From a checkpoint of a small transformer trained on Wikipedia.
Size: width 256, vocabulary 2048.
Training: a variant of Adam for these matrices, 5410 steps.
MLP neurons of a small language model. Each row is named by its layer, matrix (gate and up: input weights) and neuron, and shows model dimensions 0-255. Each number is 128 + 24 x the weight over its row's rms, rounded and kept within 0 to 255. Numbers have three digits each. A neuron's up and down rows have the sign that makes its largest values positive.
After each neuron's rows, "fires on" lists the tokens most often at its 100 highest values on Wikipedia text that the model never trained on. A number after a token or word is its count.

L9.gate1543:147110134136166160091114163137121148177110174141133125161126101159074132111153083106111162106175125111169093100138094104147128149103140122129128142111151091154132143113120155117096162126159118134163170118148122126144115098103113085073117154103111125103134130146162144137136115108177056067126128101128092108146143159093126112134152126126145142133151140138144099144146142127138130157124134117148111104158095150129116134145154109113090119089108136090111137165096163100093171144146161122143132127102118112122112147136148144104127107094137163135137118134156117142136134156099120165105163157094193126088091105121115118128121128135136113137109120128141180153159130101154130139111079146131096099130141090148151138135131118124124106078112104091101102146125136114149106081082158
L9.up1543:138142127137119141135155125116141118151128135143160125106091126147112130100126145116161137127119129167126093159146142091111125100141146096165089090146110148108142106116168108155088101144077144161156181118103115119147116112120160131140067059154105099097157124120104138144107105125127111122118152119178130114181109138151092120129091149131115146138092146150132147146144131122059113095109146127148102154101137106134124091091112138192113174101088111133092120175175149119099115170130111163121092109119131127148108163122161106160123121172083109120118127116150142097154113158149104115155142126117131174131096127106153169097130090182163135106160128112138114137138116108130160078150125138135120131095140122118143143172125119109131143106148158157139134137129112111115144091118106
fires on: " |" 29, "ic" 9, "s" 6, "t" 6, " At" 6, "ad" 5

L9.gate874:131122087165136156119129121126139143091080126117156113166124144138108186121123126161107129130141112090154154123122140131124130126103164127135155165097163130150139117129158131089121136107142112115096166136179136084153140114094093126099135165125114143138120128182164127139129131091135095096145109123117133137119179121100143157117147125132132070128111086075096120139102138121136124134134143124080125127158105144104162121156141118118107094163158133119114118147090102113084133144156088076114101140149115116129172114111140125120146095148119136149115130140129081132105154128115105140082201094157134120108100109114133084148102122118169160135114121151138121146154076107154117132103122146158115169101126109128116112062115139164114114065125138113096159098132115172095132134130165
L9.up874:089109109135132162152136140119126090120095123139172114137145175140101118137088081130162101134146098114114124112086116139156103171143157134121136115137122166154154110128130103143164121149170132116119083124070110106119185085113134137135140130138133134114100087090140151120118098158111114099094154115113133135133120136143121129125123089133158107148149126108141098091149148118127167140111138148117145113096147129148116148121131134089083148120127131167124124111112178139064086169148112149145136149142097152136138158129109104128123139127159153137184095120101082129085164106131115119123114100139083143101122123167089130148042116122165142114111127126151140129095099139120155109109180075148083110139147124146112153102118114100113121147090137128159090112132098117117088107113138
fires on: " Ch" 23, "co" 17, "li" 8, "o" 6, "x" 4, "la" 4

L5.gate1495:162148136091116149080120092104088105148147104099132103129136119170145103152112144198067110116115139115162088157091117147119130141108152080153191122072114157093144079137143138106144151121154125151121129119092109122138151132169153100122061144134170172097166145156094108183133127110133095149107129152148140138159147112138160169124143099186097117121120156177106155150121105102095107141142133107145144123142140116137118161115137111124111118137095149179158075128162162111129160158119136099158106112159140130112115113118131125096128111119120131114142127147139136147100111098165125131151093152157129114111121152129157167161131135148108131087151108143101116070099122143121154123149099112129142101135116106122114108149141121122110120107129115121136144143125154116158142125109137
L5.up1495:126139145108116115139135110131094115084127116109131132160087133121154114104088179144070153125125123156149150136119097172143155099139128108125141145132092156139164105118168096139127133082162124147121117099119093152131151154128153123157099122140148164137135127123127105148106174128077083139146125096122105101103114123118143133078139150173096101118089146099059164157123121151101102102139116106168135127117128156080148097121143155138131105136106172148153099113104177116151151147169116104122135095183126114114126149096132111127115142153156081106182137132121134135098110122122137141142090156123149114121105113137139119176118100124082132131153133147112185138105114136162134117126119087132138124148121119074122151150116055091117099114155106150132114123110150097146152129153126
fires on: ";" 47, " 1" 35, " 2" 6, " 0" 5

L9.gate274:108100144121157154138136123103128146090085123157136143177125109144106140144146075139096142144154136125142168137173078175159136144133122138106057139142140128121116181154103135105137151107095142155193158117103120074143141114154105149114108120128132181142166122111152118110115110122158147111133146155096144129136121125119103154093107110138110111102142119112162128137114126086162111139156138132122180100146084095120146133116120095096179117113143122108100079137089147116092155123125119144125131148133175117138146036118151133106112117089131110109116114115111143100143120159106102150163111125117163126125175130115095111146091146100132141148118146100132096126124115134129175168156153141085138133123115117162129116108086089156103101098128124121132122099099115128119117125130095
L9.up274:147126152144117134102143144083076110122104106107125142124159125133086133138115098108126173161086075091154145136119139099111133133141178139104131137075099113123088124079123088110119126142116111134145127100111173132104163067125118140139107110073112141130164154143103133181114109168115160130139146129122123107150115080150097150067132131068130096120134135126112118160119114099127100136139176128146113115131145109149130148121134071129153117177133137141096110115110144124175112153095163126131153164127172112143152169120119121112096095127146112170091152149139123134078104130112097093175133126126124136154126150061118159121170150093071140114110110127153127103142157130145149112120106132126100109124137143139128102116125144154132123145127129098138112119153102159126135159116146
fires on: "," 81, "i" 4, "ra" 4

L5.gate1076:143173139174112100123125113129146091130135091120116119124148138109137147110108131136136112129126146158136100112164148104091099123141150155090113086113164129137124117103115114132156134157150127123134127149106110175092116092099132087128094137135128096130139085140106092120075122101163152162118108107122161149134148130188101143130144140159099129149087087146159137114166083121155146133130138107121145158103130147166120161113151146213126146118141112119158125098133130158118107164132135065119166122089118122112126148130122129120116132124130152143193121132133132137136134114145134097138136129120122154142134135103159138124104151120186099093125132124098095162092127089152139127130158132130102138098046148136098087133126148132133169165107124102164074100148136134102084080126105
L5.up1076:118149101113110148151100124128179083179077110169113109150121137103125124082146133147153122105148130129126172095139112118143144120136109154075127154150103171146143089090138156113134114137155141186137107211169142144100143071130135114140160147124122136090111158151170113152147093120120106142102094083116148156122147122126115131107158145134082120108115097151096138142151111107168104135136141090175134142143136107148148133128130131150129128142124097151162102152113127154144126120125144163118159120145170142130155122134150097101114069117123135135137108094161139142125171145095118106150173155096145132130143170114110155112084157119074105119142168123136152169111134147102129111140119154139090124130140157150161158166126095124118126114132117112170129124124167133118125114163111
fires on: " Charles" 18, "che" 18, "for" 14, "ine" 12, " Louis" 10

L5.gate951:156157119100119127155111098111125097136131108134146113085118141161108122109136138143137113083124147157169146103139132119116131171111162121136119173184128134119138133111124136118112094106153141151119133162152162137104131091132140153117096108135138128142145149107087116148167129114086134092123136100130149167086113170148108142166128107136137174099124118157138068074116142122112140166133156086091099122178110095145103121158129162122124125126125068145106126099124128127129127134135171100115132079120134131127139092197163142102119158116140129153144162123140141144099118130125131080124157143078158125131150133122118165107134092097156136095158098129114137132119124131080131192130105175127136130076215107139084115115117110136101125118137159125118118129129146129134148112097152
L5.up951:126101106090131171138132116086132159112159125135136135127106116161142073114167140091130138068159139117152131138106140125164142152158168156122122163138138175150117127146099164071146112154168124102123135140114152094105138157074149132088113143122138119150134165127103121105110153117128109131102144068179173176153090113124085100121142105138084137120134143121144102122149115082116111089107118100113119122130111117107110124131145113150097121109127110126135164097114106156075152155137125126153129096107126107081129120141122134109120129129119088151167174092122104122136105098108105106140127081107109085101158107134121131112144092061157128103134116117137146124105159155166087121096122131124160159118114106159141145143133139144101121125077068117132135117151123167127116128141121
fires on: " me" 29, "me" 20, "a" 10, "st" 7, "ar" 6, "." 5

L5.gate1693:098113113117164124123150107154084136122118090108138111135123109117130074120085099191117117176113092131133137158091144127148084128129141126119172104111130122093109137131126114133091109121136189127146097153132137130135159137113162109098142126147109143136109157108144123094158164160102123121124082155086147132159127164131167108129154099098082114118111153107105129102129166102136159153151162113122110138168128152157112114118136125122114096107112165145110143140114136139118122119139147102122143142090152154143092170093102064137148140097116123146127096122208147121142090158147082149142126149134084105168141153111128151149143105120137163151128105119152136152135116111163123119133145179153138125126095097158142110157099153165159108133092128156178119121113075116101146149136111
L5.up1693:161131075122146136167135101175160148099125134148079140144143113115151121094148149148166119124138117135137099112124172156148131127169137092125116066097126121091101162143075149154111130132135153127099166128125102132095141170107127156096101155135105112099148147141121116112108139093115130120140148117105158114137123142133126130117138143111145151100118114134083170077121133127154138087085148150113092170146133143173097092112129124097119126126133138122144118083075143111105109156150104120115152138121162136149104124129115123143123121205115132171102109128149125119114139165156153090156126126129125149180117110130159131134116123142179142128157134124099096118133126121127123171149167115175203151134151109077120132116123127137138106126103148090137153087131064120155136111119109
fires on: "e" 21, "vent" 19, "ple" 10, "ten" 10, "t" 8, "en" 6

L9.gate644:160163142132133069127098082096129119120144149094123091118110137141150176111139116170101132117141113128145149105082122148137127111131128103127111107133136100133149099146099084148130156144173111143200163137126150149145105168166072118104118086114107124087143066108106116208127099090134124144142132135137090174140162128104118145128123151180120089096107174103163128121155128130163148119100112160111141138162147152117143130080169150133132101084117091134155144110138186138144100106123129158122092144130090124128116120148108142097139171130141117131146107092101175101120120123104128086101133150087149148135119143132123104124136146122116138137125139132144140164125135126151171139120144110143118126098188125144112138111110097149115128159118099166120144123135120117148136135119117
L9.up644:097170139155166161174131113169075152114138130122156108134139101120135158161093157111131103107168119099160106100100205105120124155120113140115158108110134132111106164170124072119149148116128140142170143180098078105130134132155124170131109125147100097088111125106138098147110106111138106106116119102128126115128068128104149143101120116119161128105100134084135127138099155118126168110127100125143149130185133127130164171157116162119137113100133142108147135157170114163094144124086126172149124105135147149134132134130101143116093141104119111156128189155155112131108140161147089140134129115140161098126112083148101107129122107147161123126100147141082139118110118126145119128107125115111135127142149123080081117126134140165170174081131147142171121133112136164138110135139123
fires on: "s" 28, "et" 20, "it" 8, "in" 8, " S" 4

L9.gate1908:127115143101138118147115124104106130123154097135133135182138114108081126096098137145111120097123132089168133124096138093132144098159110140158146119152154154152106126159140132130133127140164102150111168151159091066152140125175126136098154124106159128128158128160141164137154162141175121129133123109097115127124149155137116128157141120158152131132151122128118091163141154110128135123107162185118122128197116180119150082190140114116142144112125158114130160129127151116119147125134102164124174124132126184169146050100153145121106077108151128143135131120107107133123137138129125091102138115154111144148114131131122129129120102125136073102146181126107081087120100134150131118104146107169163131175099134116127154081118134157136103137109104101105096163110113105113100079143127
L9.up1908:110122115105102125146130088081126152123077149147105129125149121095129161128135109158127080132119098119115152132131089104152105127130132096120104116141140148154162114129145128115121093172101148096150141165116108114132172134123133111179132106137166164165152112067132178109156134137129161128134136143134131115151141152098113110139168155180115131166093130128079134145113124105123178120094135111117112111142096153128098148145138133082144105153137149133131151151124109142140140178108144135105148114108132121116154184132119100111168101104173152160083166159146105154167119118133120093125124123125128139138064097127109101158121145117100096136153170165125155117121162118124155145152150110136108098145157089102138165124092091115110140168097108146138095093102158104095105108128172
fires on: "la" 13, "da" 11, "and" 11, "li" 11, "ha" 10, " ca" 7

L9.gate389:122116131114134140090099117124138114153129115130119096160126133161088159092140118143143142134116074108170123132129100073121097110136135137152093132123104131115126111138156095134103116111119119132129110133150193101109119125148171086133132185109096082110108147094138119150140108113152100089128119089096161109184139128114182157140122145173146133132139208128107147123119161124118099136131108183155128142153136091134117087149177105087109121136130105120112135128119129152133117111127155126116082109132095122109115130096097138117127073093096122123135124132119134154128103139174107098125136131114137145115102125153136130118089146115095127137110184172106112120147113152149125096100070122123119134084146145135142112156158118136138093154111142133161089121182107148117088188127107
L9.up389:112144129141144100139156147083090104137149147126159135135091119180117137130116111120169158140082089115110163100125135122153122121115127087143095133151136104106111127133157109107115123148135140153113131127136151071127166135162111115145098144119163149149130161162109130127147115134151148111122123159073140154138149134190150096089145123144162144114163133139126117176189123127136116170121142131146121098131114134125079157165129161114109091090138134129156121110133134118148122135122148166145120090131080185079130173057122095120111160109130106137181131155142105176119096130114149142142135169111128134142113111150081138142080133138105125135134125171137106170132143105115139070127116127124088117105120134173117111151147135131159138122145119153188082144141142137122106122124138
fires on: "s" 30, "r" 18, "x" 18, "n" 5, "z" 4, "act" 4

L5.gate2:144115135064099118124132140126056168129124149121144131145142122133137125089101141122141161138139085127128142135142126114119192134155112111140115160112127107125152139148134138166165136115133073135114116165143128065187136133113143128091118115153177148162090088125146132158165132102152113074105122106127088137078113148080098094125138156123149105165100134101099139128151172167144126112138097109120118132134154097118123115112129143173121117124167129124164158128146110103127137132145174148161138137111105092116130122089124113096179115128144075163101143134103128151134117172129106147134110105151117130125160118141094132110094156134174159123133094146144129107141139121135129134136114094156121147154151139118105152098167164128089147155131087148150147113111145095151119073137156
L5.up2:111102127128145122142102150099100139154078138165111140128094115085115120070123098110129146095129105147145118153117143117128140151166113148120082111150121088120104143119103158132080103119094157139091138203137173112100102101081146140144124097090143105120127104108131145113116131157132136111117081117141083102097133115106135154101105118147104136133115126101163107102162094139112122157087141151127134182118146132125103149149111111094137121138117076170122087144130128123156124137131059113123147130147150092116142160142142120144149138127118155141136157151112102163120155132137135041092105097129142110145102128155097106187103164171115132098136154116091173130127109172136131146128128139094113131137116105133150138114124097161112102130114106134115123097135110142131097089095127
fires on: "in" 24, "mu" 19, "it" 13, " Christ" 12, "ff" 8, "min" 7

L9.gate363:137160094154123124154115122135150115137134139124107117116138135168121127147140105139150139139118126145140133107108124111079115136094107114158131160146118166131153158190160146141071114114122111104143149091150112127132153140118152144134162107081171094164161084121119119111107146108112124145113172145125137128117152121106097137137135145159130103123144120165133104143128139082125124168120151156105165180147143146159119182124155127065121131122098087135119144130112107135120182117140131127176123144100111105092150146086076138134127131136151147143138147109141162116094119122118126088109128151126106123125136048106096120155111116126110160149119073145145148166141116087094167158145132067128144067116137142170139178154130129103165140099113121141137112151135091081142129108119123
L9.up363:078161113129124085108154131109176103104123129140101126109148101164152147132173135101129143132127151082157128107104147118153165147113116134095122153133107117132155137105096081147149132119118128123143157170092094115147180155139127118148118084140163136134138094089159094129131141089124127095086152104133126097118170094162145136093106155123151094101128104139132116100134147142106164141103115119113119157139145125101130106100144175112151099133168128135111131116133166121109158128146126129154144143132140122140109112140088139112100164180140113127131130097093138140047105083121090155124078096180119155115153123114136115135105147116124102115126113148120130144173146127093152111141137123108175154131154157099188156128129094138121118091103152124138129171183091155149120117156116
fires on: " to" 26, " by" 19, "ga" 6, "ra" 6, " " 5, "s" 5

L9.gate100:171127123139108151140098129152152147140158098143097109116090126127133110150126108148137119129135121154180127168095115113123085116147090142160093118154093131145121163169106112147129148080130116115164157128173148090166152103156120075169160146126129110067167134121172124101132182128075118136183117125163149110142121139140138123115111164121122159119134090133083145098141106109123099114079114115158152152130131102113133105162147123101138122109098138122133100168117099165148124145093150117129128138124126134082115113098140117138135114096102150133137127148110150124114141105097068113135093080124127117171128133135153116172105156111126122120147164132115125145145127177131126144123091108171091117107120118158185139129118115103143110115187120131121098183123146139135111133134172
L9.up100:135190114124117136113116136111147132134119144105123112167101119174137137119119152143162189146118139131137146118151093157110130139133142151127118139144118151133184112120133087147157131143109142127137117112115123094098118115117157139137064112137170153123161143122116157144118161165102143148136131116130135147103151139142123130182126124109146153148119122135110116112150133087089080136097138125152135137130110143138140094111113155118114116129147107072123142103134135127131123114165140151186115148092118114156099120131142152122072117150173128171103122118085121092126120103129110131153119124095082132140162122152111113151163179083142106119137090141137152107092180113124128144123098099130135124058152085089109160108149065124176131066121079140148089154147080118132134151136159
fires on: " pre" 20, "re" 20, "ra" 10, "act" 9, "s" 8, "v" 5

L9.gate379:160155153126132108142109116079160147156117111094159109106112108136178109151172124125139123111104133156126145101108131151105126138155142122127114158080139097091146141123157123147128117122077108172112146131111137138119110068167115102049165105119156120133098134111101109145149150133099126079091135120121104121114127161120166121107157100108144126128131103135130149147130135174131137100123116123114173140101124097163145098099128152079174158140129145143133117109111110134112155108118122147143112150144107147151134114097090170137102086137163183101174131155148142168139120161152082166102157097157096107144117105099124075104131134133130091114136093150168134145128133140143154126137146134132066105068085119132085125141114127113130166159119140119130144120118152130141145113127114
L9.up379:128166110125150134134140112073164172176137149098091129117129107132143142161110116120134085091126133122106132148142127153103103159087116180153098135116114135126121147086120123114112113129113171111146127122145132190083130093119144100161147179075137154139133147137137079108144140135146132109172129095145145120124120135153134115137124132138147144161133107132117105132179136131145112138126106104136109108106199087128127136144113130119157142101145090087069116140126105120170090140114124130155047168113109117132152094140130102118096157162098156177074107112148100125123144119168120100128097097112125171123156174090120111120141115165126138111134110117126110123097145137175131105147121164140125160162114138105130108112109142120145146158098101143129163145148105094128145121132148
fires on: "ar" 15, "b" 14, "now" 9, "ard" 8, "ow" 8

L9.gate1907:133147121130136136134160149122119138111174147120142132115115074151103136121105133130121131093127135148142186155125137090135162105150117112147125149155140117124092101110089106136166107127088112176152151165177134121145116129149172088142132113093143136127106120127091098134137139133093117125127131123095134109122112106127144148107137112096165154130126179132155113101090148092145145101135158142100138126156109110186109155157124080102103119092117155135155103097084117127144172097129144160175088167163093084091159154135181140141147109106128159189115104150126124138142131127155115094150143129115090111133134163116138131152138100162141101106119143112129128125153119101108110162134103103140142140116135047164079121100161118152141153129125161134121078095136118118096141133121113
L9.up1907:156099113134094122139155126083152151182156119131152103147108116111128158104161135138127114127121101134136136156117142097127083125117098157133157142146126167161098140144119118108140172122116114139095159158151129093136135165114124171184115143137099120124164149090145123124126182106159139132093202119115130102161105112131164111109100095123103111164068102121110085127065125140158136105105133182135118121143117103080092166103086130126127123159104109153152179141139130133122106126118088143099121108127122112142164135092135136131092129130120112144131178120157159119112101097151146130146093104149118155138135164130117114146130108107136153095162114104117107138095126193123131143137113139137145138061130152151116147115100111157132156121092148123130092115145161127122107171120117
fires on: "ad" 22, "and" 15, "all" 7, "st" 7, "a" 5

L9.gate162:164170129056143118129154139127172126121109103137113108115080127144142082139158134133098101134141123164161100101111084179134132145106110155059147117105137139137103099133121145163173113117139124107141123145127098150117122078168141135102159100123123126122130112111109137147148090105101145137098149123178143119110113134117091097083105156131091156148143115132150100125131154154124152167123103098165140120159083105149123153137132097132121156141124078166122148129087082091113131125106115158157112142112103137136172132118190123110105103124143183154133131125144106118125134136113121083105091139162134133166131113167118124166147108143146128106099106088137095104115159094156156112168105105095105117111113099128152156127155139123132108161142119163127142119137126151170130104149145
L9.up162:103128160143145112104101126129137123130123125156159134162121131130141149125126137126148164097146169102138119139127130082123057176069140105119144094118119149101144110117119104151131107130112100122115159164109122132114155156130136111126083134093140115141106123197119123139125137182161166126128105094141123080142067171095098146126133075149109111162157121136131164141115155165122139120186083149120091110125121141146122147172149142148107142134142143116110114140082125130140148145176136130110135137122136120111121141142115119168098156098098147158115149129115123144125166096095149126115164150152146130091105099106079131124178183135136109097105140105155100128149152095128130104095107148145128115134139107140120128139121154107124096164095143101107125126084142103092095175109180
fires on: "it" 43, "at" 27, "ist" 8, "and" 6, "ult" 5

L9.gate32:160124143090181132117118134156145141093132117096157103157150136095131138095159120127148131133103120148119140185131101096106104084116136137143112083132105159083136136144142166166148155144135124132161121171121176112120109054167144068109093137111147154107123160138062118110117105114102163119129141119117115125165143129145182132100157145097154121143146079108160133121171136110137118150149180104136140124099106107135124145183136164126090113149130141166102139144133156114155146128145090149178133127145122145119133116113112106131158109153125100131099141114146080127167091105135119156125106104113135106111124119141164121137129123142133099141114101086143144160100155163134108142131146122097105142093153139141179139140136114112122159106148154155110101160090103139171138150122151
L9.up32:135115089160139127113150097127188148161093125081113132134160097122117128124109170158136115141134153096132194119122154162102127127063101134133101110165055151153141145129114146123086160096109119111138109110102125161102126099189105105110115150158111149127077151126109100082127147144130110106157167133117119118097092100143115089147157136143151111116115160146119163104136164148132128111114106126095125125105118149090131142116159117126176134122140089098099133094122121123123085130161143106113185097135146132120137102140134121137116113132139093158100150128133129142112143110160135154116138161077131115113129143106113110138145109148124072173110128167121134131104134168128151114084116091118129158147126104098138101124179095099124137094121116147110091148166114117153155124150146
fires on: "ar" 18, "al" 11, "now" 9, "ment" 7, "ing" 7, "born" 6

L5.gate319:119156123119148112144147112098132110164153101118180103130113093127119110134124133127105107093130138105132124141097140160119150135064148114131124075114145141079126142107189147151105170169143135085146130107143126107147153130175127090138135130107160143127110148127122154076150122116128113125128105125169110173161138094087150122118153154141107119131121145188131137141093111105171157141108109167127124113112158127147111168129110094131108088132106127142125088128166160132106153142084149084153088129162112137129118117099121105116149084177127145136117103112120079118106087143131168132139099115114164129089132131123152122143090131146142130107134110101111071137163148153155127131164114152117092084091144140148130116140152097109123053140165108126114147103142118144138113108168143
L5.up319:126114120088116139146104114108129119128115149123139131116074135130121125140101142117098141138177110120091154158143138126146135134134155155119127141134111127125127125134150127149112150164179159140143139122152078130157153156135152120158114115114149088122145098129161110123122132129090108150079063141159139179077085098154130128090173111138119118145098124137106124142128100103132158149156147128139133144104124148160178084086148092115131117077109109156108136132110138143159137124128151123132110083142122099108145120107151115160113150178176130112129142151164129131112082125128205156164111105130142133080133134122136101111112117147114108111121114110143153134149183097157116124158171137110100121134156122188134169115090066103150082106134115144117167128112141150122132138188124
fires on: " 0" 31, ":" 17, " 1" 9, "est" 8, " March" 6, " 2020" 4

L5.gate389:143142127131122118120150107160105113110110106123118114155155134149079150103116074150090122112133137123156115166118119118120152123118113153116106099108126126149122139133088118111152084152123159145152093127124140115113136132161143122110130093126157093121169130131087172119140112110149138169130087099126131146099157121135122106102111145105132139081125084121165146090118092123142124168099152156128172161171132079123136110150164137140112074164118126119127143130123139100107145121123129175098151127131125133144144093091116101077115113101137130134127092096162127177135146203146147096134144157149157170116198123143147118154070121092119131145145125151148103092140137114116138129130146097154144151108116159149153110112158162104174120148152144129133121114100142143203087139154134
L5.up389:117154148132101150143126148126113139090115138116105130170158098142116154130106096088127115145088127133122115155130116122128090109140137137100149099096135140114108127087135143119154094135157145126158132149088113119136140110116094183110103108165122083128150142141115138099163155150129158142099094192139150143092128105139116076168113137067129140137113131067134150126104157163122167126141117156111137119154074107111162153123171137128177112122112152117072121131140141120128121131103142151128109136164127131147096118097109159135152085101131160144142116085139146124128113151119119100137118137175180152109151114097169134158138142094122118119143132096160101077153174138137127157119169056092111144116090162143150160148119154119133135115121183143142141126128126154153099132128131
fires on: "," 43, ")," 11, " while" 7, " and" 7, "." 6, "W" 5

L5.gate91:161138180114130139137147144160147132074145088125118129159109083139129121146136120080133114103121145131138156118165096171120124139118149107117170124099080124131139125116096135155084154139151149167130089129116097110106073153132157133143104114103119120152112134140113124155112104098160099136113127093101124112149122131158119122109126147147169129117116128126136113125119105148088142127086173104084120124145136129110140171114092096118085101097127111111116130148154131107121135097131127150143159169160096135122095127110132162138169140102140131138158133097136127137101142169128119157151124128172096137179151096113136091128108115155166151107161133114101168150124129136110111145144162109129117203083178142128129133136157130104177105114123153114140087140117039142166134107152162
L5.up91:110177122112146122144138145099123130092120129089171126108072107127122160117091127124108104153104115141102162083098123121137152125127125102121143145161175146157153135097143083122151131137149146108119143165135163127120148143156117153163109072110119103079086121147157177119128112093135126139133184151100185107152147078099107109139107099128113134127138114132158126133151110090131115088122118157161153148138136106146129137099096136143141151092125111098097131131094187159132100112135120163108115114116153132095139136096117133119121114082162116142122114100141057136118123135113108175092149117070173166154120156139116118114093135109157094163128096146107102117117102159121090112119129110141102144122141106128092133143122147168116151155150100116101100131078120122124132104146143
fires on: "li" 25, "A" 20, "ish" 16, "B" 6, " of" 5, " Ar" 5

L5.gate1701:111116114092111187111118133122114103077088099115128151132121137109137120164091174145134134152086111148110127146149158081135074101139137174153121115129091087118154086156133152107099120124141120089148138150128103166167139106123144199125148153110081106152157113110119151129146090139092111120132132149162125157138148135146137153137147104091128117154134134097118111138106147132117157177144133126149138114180121142120170144110129119147139128148097149127115143149123148145102156134130145146187121144154106157141145150103138133116105127108092138119154100124139147136118148142175168139144152167131135148109125123197101144105123112109140147142090161143131117138099086145090131117161133155102142066126182135117099114130132107119125103113070136096117128121118128062148157137092140
L5.up1701:109133136140151119109145101115102169143158180164143142123101136103119127100182119114150140109149118119149106179151207136122148141151118066129123118129152151173112110116112152145133129062134112118130133112137132153101169131114115097099127141088133163105162121097147069115110157167124103147120117141097119113110134154120113083128137134162115175155178117095107119135122159128115115172129112142153094105122116170112126088095110114137103123153130140125142102123115111120127123128129147115109138141157166140116096165092102084189162137166104155105111186115141164132108125141153111121140095126143159111128122148159135133163134118114105167161125128148111116138135151140106117131135121120138184157129142110110073113065163122139106085162117122094134139113119146106129146155138132
fires on: " can" 25, "or" 16, "ub" 4, "e" 4, "en" 4

L5.gate736:116126163118138177147139145157091148157131109110133138126117165159114149179116128140100152140125124149122152109114115136102110133139140116131126074121103135126126113091197166159138111154152102106145160099117100129149144085124076129137132116115132159163124131127125131152114094135177147141125104160159129114174090132142126129081108118157113075149135062143141169144131163127106139121153106118126140115154101142123131137150138087103118102154130134131116180138156122117156109164099074083114132134113183133123119126133109110115130117172160143128137129159109142123164165167126154129140127116143125137129137152139158117164139186123068137148112144115127131116081121100120127145138087097149102120160122138104138135125144098135099043136161155131110113108156193099133127130123158
L5.up736:108146102140132105092122169108127122137118136087148131071131114126139181142087130130098110136121125139098139111107121183128103097091116084133151138127134096119145077102126138117148155182148145155121132152146096110100158083163135118163105109146121085110147119157185110126146133106091096109129121154133150146200126126098085095110150113166135130131113119145168172120105136127144148148137128142123091167134130127144117123142119100135159093108080123144093116121138190108179120103094110071152138130144165129164139130086120160148119125144126113159125141086152199155138118144098126134114144149152150136108129169162149123145109140147126138152155115114131175109108087118155121170115128137101131101132127126139117149119116086128143100095161119142147127135138150163136149119153126
fires on: " 0" 12, " and" 11, " /" 11, " 1" 8, "ev" 5, " also" 5

L5.gate1256:177114091105142113106138073122105118155149110138162097144140140132109120096108104182110145129163101127134162137133144171161106174117132121137132136133179115149151128126099103105136150123074104145083103160146139158158114167141121116115128103124176126112108104140101091123142133132138149145160074128088140135167123105110106158136113129157097123059071075161161125124093124105116133162119127111149104116132151099113114115120138109166107105114090092106138156083124170105118144129132126129130107110090163120189129135115158146089142134142127127163124123177135119143129124140116170117140148141119111134143146163137135126118127109117153118167164118107170127146113095107151133129096119148158161172118151127145097095119129159127151129127150141131136119077159135145140126134126204
L5.up1256:124102081115145136134136124102176097157086137161142126145128138108122122087100136124120180154138122154124143144085164147170097128156126136133132124131156097151129120119164120109128118164135126113068091178100151170148156193090113133103089109147095107102105124143137102142169130137149164111110141160140138105164071110114102139140162148123127127101132082092125148159082109149068127128131117138182128160135126126144121129134129113167130117086118139075100133088155158162168141140160093109121115146109188139150102155114163125178139147134127132122125110138130129093118140093112112115151156120106146130152148147085137108128126115138174122125154104131130144143105126103169116134094127154137132141125107138166125143115113129134134143155108100146164137145171166125129113131113183
fires on: " Me" 36, "e" 21, "iv" 9, "me" 7, "mit" 6, "ome" 5

L5.gate1695:141154117138093079140149126120074126149103118140138118176156121127126142107145159116131152101155154129140124159131137129106147146138131156145112125130106108096145085104122114176142147137134122137122134128138137065159164153132108122176107113135121157166122151141137147109145149138158136115118134120145139098112113151107130149159110117147106103128121047148134106116129152107102123156142134109155135137136164143158141106125186140157136124097128114163127167175168138120139152107200130115136117096088135139155078144114146105104102149135173133143106100128102170108146143145138153142136105097145112114142125122116109151169101115181090132079157175137134170126128139155132126156144107131155157101101097113084148091099112169131109133102143112170119111098166178093166107133109170
L5.up1695:141120096121131128108128153153138103169111117156149134166159137137109179145142127114137160138160138168147130174106116143091113121141092141106120115129149069128122069118091113123093136146172122128107153121154133097140142129116057164143123122097131120144106109116156136114096135152128170119083148087152128121121134157075112137160131122168123124107127073108150107122140129116146091126135107109163166128114120106157142123122152150116107075090111089124126147174129141115082156110167126128157122132115145095150092132132139114110139172123151089120125128112121092107133170106124128130142140114151128100141126118112140173106073117175158098125154173132119129152106116121094130179143119114126146123109128104114118088087107162175092157137093104136140126091115158094163113100127164
fires on: "iv" 25, "ff" 22, "mu" 10, "un" 9, "mit" 8

L9.gate1030:142104137128147150136143143140122127165103119128115112131119170156111155117100123151103145128154148135152108105120091080139140132130129089087125117169161123113136103176126162123114115169139127140112149185139104099098139096161094143150092101111129119101153134151110146151163085098122080128106129085147168127111105095151135118111105127136137132158139111168117140100129148088156129119111140109128167118149126140098126126162144096137118135092091115158122147106105070112105129132102109177155071112136160121144110124106138148145089103119110144147118145112133127134150119143117153102159082109118136142151084105139127121102128096182162131175146180118092094113143152095093120114167122163146093146094126159077167137122106146127093081096146153127110166132117154136131136095080117
L9.up1030:124100162183111172154107155143107108088142106094122169153131105134090119123158129173117097120144167118117078139127084161120107114146145138141127133143167123159139108145106116123152112100124102111139134142171124079082134151086169102096127148087102110154100153113097136116119158121177129136152115071138124105105109122113101140115134114154085161149134188164142141119097148159159140147134121159108098149114102136154093109128118128102150075127098114102135095119147110128097134124139106158161102137165127105104121145112141166176135097105173125114132107169097152129129122120102131128095145098123136114120120114164137130136106169133148153132097139136136142127135117160165131147153145094173090129101108087150173113090135106140106171152127174139130141091119145112125136111105134
fires on: "and" 24, "iv" 11, "la" 11, "amp" 8, "at" 6